Part of a small language model's weights: 163M tokens.
MLP neurons of a small language model. Each row is named by its layer, matrix (gate and up: input weights; down: output weights) and neuron, and shows model dimensions 0-95. Each number is 128 + 24 x the weight over its row's rms, rounded and kept within 0 to 255. A neuron's up and down rows have the sign that makes its largest values positive.
After each neuron's rows, "fires before" lists the tokens most often just after its 100 highest values on Wikipedia text that the model never trained on; "fires after" lists the tokens most often just before its 100 highest values on Wikipedia text that the model never trained on. A number after a token or word is its count.

L6.gate602 [ 97 139 167 103 144 102 111 136 140 172  96 151 152 152 149 175 119 124 111 173 118 110 142 181 119 148 134 148 181 138 125 143 128 118  99 146 144 113 111 115 169  80 104 102 116 167 145 107 101 142 109 128 104 167 132 153 140 109 117  93 136 171 138  88  91 108 129 113 142 113 155 135 140 160 118 121 134 204 132 131 140 133 144 149 162 148 131 106  89 161 132 126 160  89 139 140]
L6.up602 [145 138 110 125 109 122 147 129 115 122 109 100 126 149 110 121  91 118 105 124 124 144 104 154 128 109 162 154 158 121 145 140  96 114 135 131 107 145 130 124 149 129 101 130 135 112 111 126 119  97  83 119 128 156 158 150 125 131 108 110 142 143 114  88 136  89 129 132 163 125 105 102 104 102 100 111 143 137 128 106 110  57 137 121 114 128 134 168 100 154 102 141  92 129 121  73]
L6.down602 [140  82 141 127 143 108 126 121  88 199  72 161 113 173 130 116 144 113 101 127 187 150 143 188 139 119 144 109 138 166 136 147 135 131 173 140 124 128 155 129 156  89  85 145 128 132  97 105 101 138 147 135 120 138 132 165 118 148 130  92 111 132 128  91  98 103 146 113 123 126 138 128 138 153  15 125 137 188 148 148 131  96 115 118 135 148 143 141 107 127 122 102 109 105 165 152]
fires before: "==" 22, "== " 16, "=== " 7, "In " 7
fires after: "." 84, "==" 5, ")." 5

L5.gate396 [ 98 127 132 105 117 101 120  91  97 177 113 144 120 132 159 185 153 126 142  96 107  85 114 115 157 106 144 130  75 143 137 113  95 132  95 140 143 126 118 159 110 141 124 120 120 137 125 158 108 112 127 144 126 137 131 139 134 137  88 104 129 110 121 129  98 135 106  97 139 123 154 132 112 119 167 158 142 136 130 141 148 157 119 145 118 132 122  91 146 139 144 109 140  82 133 107]
L5.up396 [130 133 109  98 122 146 115 108  99 113 162 129 122 157 130 164 137 128 146  86 110 121 126 158 122 103 135  67 146 143  91 152 127 121  88 148 144  89 138 161  97 130 120  67 116 160 109 157 143  98  82 123 110 159 133 129 128 157 136 109 123 120 165 134 133  92 160 145 145 139 104 133 127 145 169 134 165 144 127 143 140 154 137 143 107 127  77 109 151 164 118 111 126 128 120  98]
L5.down396 [132  95 115 181  94 137  97 159  85 129 144 189  99 154 118 113 100 173 146 130 128 164 154 123 127  91 104 117 128 155 144 180 119 122 107 131 112 140 126 188 145  96 135 126 141  82 128 120 163 100 127 140 156 145 120 125 133 145 104 164 146 140 123 149 146 120 130  98 111 134 169 112 130 139 107 112 156 129  93 164 128 150 124  99 122 145 141 110 128  95 106 107 139 108 104 125]
fires before: "| " 28, "|" 17, "/ " 5, "\n" 5
fires after: "| " 57, "/ " 5

L6.gate217 [155 107 128 119 121  59 132 129 141 124 110 148 116 126 101 113 107  99 127 126 126  98 131 127 132 151 181 129 148 171  93 131 137 103 105 153 113 137 133 142 159 133 114 121  81 160 115 144 107 167  97 111 112 180 138 144 147 108  86 130 119 139 135 106 113 115 155 132 146 135 135  95 103 175  89 182 130 171 136 127 125 102 150 163  96 181 136 112 102 170 154 136 126 127 130 119]
L6.up217 [126 112 139 141  92 135 151 132 122 130 135 115 153  49 129 156 125 116  86 111 107 125 143 119 143 141 150 141 186 117 155 135 129 122 138 131 144  98 134  95 174 119 119 112 102 130 116 113 121 132 113 124 107 170 154 146 156 151 116  83 151 130 108  86 137  72 128 150 131 151 127 118 129 125  70 120 176 156 104 117 137  93 152 176 125 126 126 114 121 137 152  96 104  85 123  98]
L6.down217 [137 127 123 148 120 103 146 172  89  87  88 152 136 129 126 143 137 162 108 151 144 122 112 147 103  92  95 175 140 126 165 128 108 163 133 139 149 124 106 128 171  96 138 111 103 143 107  99 146  93 104  93 158 107 165 181 172 122 116 117 103 157 114 109 127 119 142  79 149 116 148  97 111 109  26 150 124 171 139 104 119  98 133 158 103 149 148 131 105 125 150 138  84  92 138 147]
fires before: "- " 78, "===" 5
fires after: "==" 29, "===" 9, "er" 8, "\"" 5, "." 4

L7.gate301 [128 122 140 112 162 110 103  92 163 149 111 137 165 155 142 102  95 157  96 105  94 103 102 177 117 136 150 158 113 127 138 131 106 141 135 148 107 146  89 135 143 122  60 137 119 119 127 115 147 156 123 131 120 146 157 156 128 123 182 159 111  92 138  45 112 148 112 115 128 160 150 117 153 142 112 105 138 146 105 142 125 142 164 151 142 169 174 117 115 137 110 115 124 105 134 118]
L7.up301 [117 152 152 148  94 133 150 104 117  86 133  90 136 119 113 149  80 129 176 158 127 142 168 169 145 125 146 121 144 139 115 134 136 113 110 125 142 102 147 142 151 109 142 114 122 143 118 152 133 187 149 139 123 161  99 110 127 127 109  97 171 146 117 160  94 100 133 130  92  84  93 105 131 134  93 155 139 151 176 106  77  93 143 142 129 156 144 188  97 135 161 111  85 102 156 144]
L7.down301 [138 106 119 154 100 102 164 163 135 127  91 153 132 156 111 165 135 177 170 146 150 111 117 165 116 157 151 117 152 152 135 136  93 126 141 160 141 103 143 168 148 133  95 121 155 132 146 149  81 109  95  96 116 134 137 154  91  99 107 103 101 130 102  98 146 132 153 123  83 108 116 108 146 136  30 110 142 122 147 138  93  70 160 140 121 156  94 106 115 166 173  82 158  99 136 108]
fires before: "==" 30, "== " 10, "The " 6, "===" 6, "In " 6
fires after: "." 80, ")." 7

L6.gate33 [135 134 146 149  91 112 123  96 112 152 123 148 140 179 159 112 114 146  95 128 119 120 121 151 137 116 152 143 148 126 123 132 111 107 114 153 132 137 131 108 139 118  82 133 125 159 116 172 136 150  84 127 121 144 136 137 134 117 178  97 169 130 136  93 107  85 106 147 137 144 133  87 150 145 127 120 152 138 135 133 130  74 125 131 148 143 147 184 103 152 141 108 106 141 112  95]
L6.up33 [136 145 130 139 171 107 120 154 142 179  97 105 121 170 160 152 135 181 120 104 108 144 133 181 117 118 152 189 123 114 145 133  96 129 112 154 110 119 121 125 148  83 117 150 115 156 126 135 124 150 117 147 148 127 134 101 132 126 137 101 162 154 114 120  96 118 155 102 156 136 126 126 111 119 104 138 130 185 134 130 116  95 140 161 109 125 159 148 120 166 120 110 129 113 150  68]
L6.down33 [128 172 137 124 129 106 152 162  99 182 105 112 107 148 115 144 103 124 115 111 107 135 130 176 117 152 153 149 131 136 117 126 110 118 134 109 141 136 140 135 148 138  86 153 159 148 125 105 125 130 163 141 136 137  95 145 121 144 135 113 136 173 113 150  71 134 115 125 113 123 154 112 123 146   0 117 173 139 112 183 110 123 103 129 143 139 110 145 119 164 146 120  68 129 137 123]
fires before: "==" 20, "== " 15, "In " 7, "=== " 6, "On " 5, "The " 4
fires after: "." 84, ")." 6, ".\"" 4

L7.gate397 [125 138 130  82 115 119  98 102 114 166 106 116 142 106 151 139 116 109  98 141 139 142 135 140 155 171 132 116 133 104 132 127 135 125  98 144 102 140 150 127 146  78  92 141  83 178 174 104 150 156 122 157 109 141 153 113 133 143 142  88 118 168 161  66 121  80 142 115 134 141 123  82 155  76  97  92 116 131 132 127 130  83 145 165 111  98 132 134 106 165  93 117 123 106 169 149]
L7.up397 [123 123 147 165 137 106 149 125 108 117 174  95 121  98 144 132  80 155 125 163 134 127 130 143 127 157  99 130 135 123 135 120  97  98 147 131 173 112 126 131 151 125 106 153  79 150 146 103 123 139  96 128 105 132 158 115 151  67 119 108 130 196 124  76 115  86 132 108 124 145 133  70 134  94  63 113 149 163 151 127  99 116 137 176 121 147 142 154 149 122 157  91 141 120 151 141]
L7.down397 [127 134 146  99 135 137 146 159 121 139 102 150 116 148 136 126  94 105 134 125 113 139 117 126 123 145 133 121 148 140 109 115  85 147 139 145 113 136 132 118 173 151 131 119 149 121 109 163 113 128  92 107 128 158  93 130 141 162 137 149 135 136  82 140 156 115 122 136 133  88 163 117 132 142   0 138 137 148 123 111 123 149 160 129 146 128 115 115 109 122 202 119 177 106 153 137]
fires before: "==" 22, "== " 12, "In " 7, "The " 7, "=== " 6
fires after: "." 77, ")." 7, ".\"" 5

L7.gate140 [132 122 131 156 118 110 119 106 143 149 143 138 123 131 143 123 121 129  91 147 137 120 115 173 102 145 122 155 111 145 149 140  88 101 130 173 124 109 137 145 149  83 110 154 158 111 117  91 114 107 111 115 107 138 150 149 143 117 129 139 181 145 142  49 110 127 144 152 114 150 128 117 122 138  89 127 134 141 108 110 111  77 164 174 139 162 109 108 105 191 145 141 122  91 112 118]
L7.up140 [157 143 127 123 100  96 153 158  99 129 145  91 121 144 102 134 111 117 129 143 100 117 130 110 112 144 150 173 149 147 128 105 132 127 138 158 143 101 121 160 145  98  89 123 139 118 101 146 131 120 100 107 126 146 136 153 172 114 158 106 140 166 104 102 115 114  96 108 150 123 107 154 111 156 117 140 107 142 160 101 134  81 125 173 147 150 129 140 104 169 133 157 149 126 136 153]
L7.down140 [133 144 109  98 143 155 145 176  81 129 136 131 152 132 151 150  84  81 122 122 107 139 130 149 116 109 158 115 119 144  96 136 135 115 160 139 134 158 103 147 171 111 101 130 156 124 102 107 132 132 153 151 113 138 113 145 132 131 135  97 121 124 159 137  92 141 119 122 111 105 127 110 134 128   0 125 152 168 135 131 153  92 123 183 119 135 140 136 149 107 157 149 124 128 130 129]
fires before: "==" 23, "== " 10, "The " 10, "=== " 7, "===" 7, "In " 7
fires after: "." 84, ")." 5, ".\"" 4

L7.gate744 [145 110 114 139 126 109 153 150 138 150 158  70 148 105 136 115 120 130 122 133 117 111 116 108 135 139 122 119 129 184  80 170 144 137 160 124 150 118 141 133 179 104 100  87 128  84 109 144  93 115 131 130 106 162 107 118 136 170 159 101 137 140 140 143 120 130 130 149 111 118  99 127 106 160 154 114 107  96 160 168 143  94 171 153 133 132 150 145 127  89 116 122 131 126 134 163]
L7.up744 [130 114 117 153  99 107 147 126 123 158  93 104 117 111  99 153 100 104 140  99  83 126 139 140 122 107 142 132 141 137 115 116 131 143 134 121 110 125 129 149 130 147  99 103 127 149 110  89 172 140 112 176  95 163 124 105 175 118 141 129 103 164  89 104 141 154 146  86 143 104  97 136  99 103  94 138 142 146 130  95 143  84 152 127 148 154 152 113  93 134 137 100 156 125 116 136]
L7.down744 [118 119 127 106  84 147 131 130 141 162 112 171 132 143 120 133 137 132 102 104 124 143 119  84 110 135 134  78 164 128 125 140 125 104 149 138 121 137 114 104 111 106  90 147 149 168  87 139 125 116 163 126 125 154 173 104 166 143  85 100 152 128 159 161 135 128 137 134 140  97 105 138 127 114  42 146 136 118 142 112 125 109 134 163  97 140 128  95 157 154 130 120 158 116 151 120]
fires before: "- " 15, "==" 14, "== " 9, "The " 5, "$" 4, "===" 4
fires after: "." 32, ":" 17, "|" 8

L7.gate458 [121 122 110 109 137  95 142 139 135 165 126  95 104 124 163 142 142 160 132 113 138 151  79 156 111 151 141 169 156 133 110 145 130 135 101 134 125 127 116 127 134 116 140 146 145 144 145 141 123 159  93 160 109 147 124 138 135 150 150 128 142 164 142  93 111 145 141 137 134 102 102  91 102 144  60 127 133 157 147 108 100 106 107 167 116 162 155 138  82 160 111 158 162 163 129  77]
L7.up458 [133 101 110 113 139 101 142 150 135 130 117 105 142 105 149 106  97 134  98  92 125 128 119 155 109 112 123 189 170 124 109 125 122 122 100 167 136  91 138 154 173 106 126 116 142 158 124 120 100 167 129 148 142 131 142 130  95 113 170  88 161 147 139  80 133 121 139 135 151 117  79 113 138 153  63 123 136 146 152  94 126 111 134 156 131 163 134 148 123 169 121 138 153 123 160 106]
L7.down458 [ 96 137 131 132 119  95 116 162  72 175 107 126 154 123 127 153 101 149 148 115 149 149 149 190 115 132 121 142 140 120 132 165  97 136 135 124 151 131 142 112 145 113 100 135 143 130 107 108 134 127 133 151 151 127 124 181 106 140 137 117 149 154 159 118 108 107 140 109 123 106 113 115 106 127   0 128 143 107 152 144 114 112 130 156 110 109 159 151  90 149  93 114 143 132 155 121]
fires before: "==" 24, "== " 11, "In " 7, "The " 7, "=== " 7, "On " 5
fires after: "." 75, ")." 8, "\"." 4

L6.gate362 [113 141 138 140 118 139 167  99  96 156 155 143 151 125 133 101 138 113 143  98  95 146  98 115 163 123 109 147  83 129 141 104 107 107 135 141 159 170 136 171 131 131 103  94 114 139 175 150  94 153 154 143 130 165 134 188 117 109  85 108 135  95 140 116  87  90 129 161 124 135 137 103 164 112 130 124 151 155 137 191 176 127 121 143 136 126 169 123 133 135 112 144 197 106  96 156]
L6.up362 [119 107 141 118 163 150 108 140 111 151 109 197 144 140 115  96 167  91 119 128 126 124 125 116 110 150 132 126 120 123 138 143 164 115 111 170 173 110 134 131  93 126 163 131 131 148 125 162 162 125 135 126 140 151 131 134 125 106 125 121 132  98 123 144  76  94 158 127 129 115 132 124 164 158 156 135 201 131  91 142 149 161 121 112 126 149 147 130 123 130 160 143 166 169  94 146]
L6.down362 [150 101 108 159 151 132 139 102 162 140 162 124  92 112  95 148 145 134 119  98 108 138 140 133 132 139 107 106 128 111 107 174 112 134 132 153 138 121 160 193 128 110 177 141 120  54 107 110  99 113 134 143 121 104 137 110  99 117 163 177 163 125 134 128 141 125 133 151 170 101 148 103 163 124 166  77  87 121 108 161 124 141  91 108 144 107 117 125 118 124 141 129 138 142 157 159]
fires before: "| " 63
fires after: "| " 62, "p" 4